config = dict(
    num_attention_heads=6,
    intermediate_size=1536,
    vocab_size=2048,
    qk_norm=False,
    init_std_o=0.0,
    optimizer='muon_variant',
    learning_rate=0.0107,
    beta1=0.95,
    lr_head=0.0163,
    batch_tokens=131072,
    max_seq_len=1024,
)
MLP neurons of a small language model. Each row is named by its layer, matrix (up: input weights; down: output weights) and neuron, and shows model dimensions 256-383. Each number is 500 + 40 x the weight over its row's rms, rounded and kept within 0 to 999. Numbers have three digits each.
Before each neuron's rows is what it responds to, as a language model described it from the Wikipedia text at the highest values.

Word-completing subword pieces
L4.up241:444514527485473505603506504511456467505404498505537495526528492459504455522507494420496480514487519466483505513592549489506488572474504506414479551468419485530520497460504583485435495507500448520525479576515570504533575487485516480468552483552556472531572522475529542465506480436399509568492496496447580488484477436519507527472516548509418480511453461487544432595554524451476542527495
L4.down241:509542500482410497479523494473483526553554549511546490451475476567541456495510504527508527495593544562504486508492518554480514434497515421495467476517503444474539506466428494512569537429455507463544449486571519504451453431501525571524417443477486548517486533556461573473513540527543437616450458537599524471450566499525497463515471551485517524474477623451551533423500460507501453504440

Preposition "on"
L3.up127:495606492517543497523553465530462431456482514528553438518485488481443469498482502393494501480546517483527419489488480502526521521526592574494428441473444513438488505418503470466494478458489496431448556507526518492419490540480567491556517497479622474525467484463501451466425517494447482459431486424530554546476510451449460495454471572548490498509479463543482452464487537512420557515552
L3.down127:493528494530518542519471479488440508387499517457519518500528496478492566482507530442524398496565475475548439477476490516577548498462490553506467524489506600482501495469507456498478537452467522527532509519617504454403525544536544494567556498488537476476555529521514449568461594502433453480442447506543460515556484453415450484513497517533540516464545477530556504463433490463515523474527

Mid-word suffix pieces
L6.up765:538484484515528553533526467561520470542531537513403514553510457426525556544509534489505459492508477508475429554504479501492491528510586430565525506497495479556522532502468467515530570490508515478487551442432507571468530494481469509517492549513452443518543501454550520458403502528567533481465484412477530516604460561526448472478437511496458585488527493526599459490486479550524537516480
L6.down765:514522476533446432457492551532477530550499543466511580512425479499454536590541475457551493469544528449516456460508520464472488494513454493486514504511499496521473493508475549495549469520568477482522470517525482466521504538486559510501454452403467589518503521559530513462506535496512449534426457508460539481531439417449582546557540603504524482521530490539498530544499471496542509484551

Place-name completing pieces
L6.up64:524509471518490496544586518491481521485527487444536500525487510472516534490530493516509552543475474523523508500520451524526545495517444458534484468534423467499519462472461521519561462539511431448499448439525525528501463500560464480476465524560500468519482500438552488546544525499495467529572497443540564482475558486497521522586476539568507554554465538457498469443538455462436496508494
L6.down64:430502460514476552541479511565421486472488568488518534547457524450489459473478521427432477563511440440517522510604527505533503517527519458510547481484434504487539508523451475445424478529381532452541439478455540452454529510549494497529482481455460526486497502548557498521519551608463501446516416525494524592471522571558512444436512442495438501484549520487503513518483533451530497477560

Word-final suffix completions
L4.up756:547514474562506508536538508482489524556490492465496493527516448482547489562468517472456508549528522447483455514433491505545540489523483545462555568531539534544564551504435494528499478453505506459509505468501528561479490473499471463494568482492479521517524483502506559533458438535474477500514486453446549545512460547575483555525529519554514476499523539547458457430461474511565522482503
L4.down756:547482500559418556472457522528399534446440561451467460489557558468499478508438517516393496512480514558556504547478464486484495500493520498475544488494480551478390526551553440481520493565490538501549504502452460487493460545474491488516536562512548523467463532462555509493499556475485539500499503528493495514467499574459484481549589504543481487527513551527450498470480470532553475543567

Structured-text word pieces
L3.up658:461546476471537517474515493456448477666512510486431534556502505515424494504537485505536455493466540486453453550542466475421507534572492471572392529562475510437455449440546541477476489521567533419453507572465483532491439495482487539561523522505488566518528583448495449574440483465479466445527482519503475415513424493456478475526462555569452522494532499525514528566483538457488505509532
L3.down658:485523532527435483474495517564455479514602492493497515541407481450478553532457483458544501498555451535486471555563477484572480508553444526472446521533500467556496533481501482499475501482462474502484434580520517488542526504537474526403471508532480511538478447503553459494524500528468447526527579443543537515566530498539549479466466430569513574550564517478498510499456578452501526554491

The "ist" word piece
L3.up1030:448484544501479473586517489517503453552473507534546529505561476456512436495494435464501510510440393462560569515520488516512462518523457541556466490531497522444476526575494501578507496507528485506527517509464439517463547457470461498505429529484489536472469503527454491502461520446486474504498618469449568472516420468534514494486506456470465548435542512482446487470504456533547525434539
L3.down1030:440534445580472489591497531510538524504449420469484498513508463513568500454493481446469482551515478466549519520539470538495498510524479552479470565510491530517491506496429459567476473534512491529466510489467488464467542533483463539509536505514490529558529496512495436510445485434540424495493554508498583510415500445502561586524506376501520567483443440513483538505447431468461560500476

Title-phrase prepositions and word starts
L4.up1080:548494512516518465470559511495466559489476535618506499490504381526499500568484433513549514528500613507544491529506498507502538489481512470525460497488435547490498456471557495452592541482524519507463513497489510640508519505497497524458559465492489518503509481476441561562497531506467468474482463535533575454541544518505497545489449554530492539515479511540574515515464467461499530483439
L4.down1080:470454472470479490583510501537510555572564490472462499465459431546498581546507444534542464458551492507556531456522555457565515427535447468519410454438444526470444489445508548481572518484446496528467521579511526449528531578469481487531588539471493492553469480581502562558406505537533457483484449478500523511491471416532504444490490519481563498503414514476520532539540532475459449472507

Month names in dates
L6.up1433:497495499475535558559444494499532493436490521426513512513491531494569528431461459541462449485496557573530452576448508463560549504479460524438461516481494493538522559486494542517509473546529453498512489540442538592450522493468395491515418511405488452590514451494416449460521504388498482527478440443489481474528500472407435448566502544566505446545482480487491539531484491472544531529513
L6.down1433:525508438524514489526430456569517570458514491487523549569501487488527595464428475500482535483475511522462503538520453519516558508553434509545472466549494468485558526450485450498594494540471474580464501648489486508477494518466550508495500551482480492537486450508544432504459466452485480484555522495437512454547497491507537497472509531476491439536451547455520525490526480487485475523518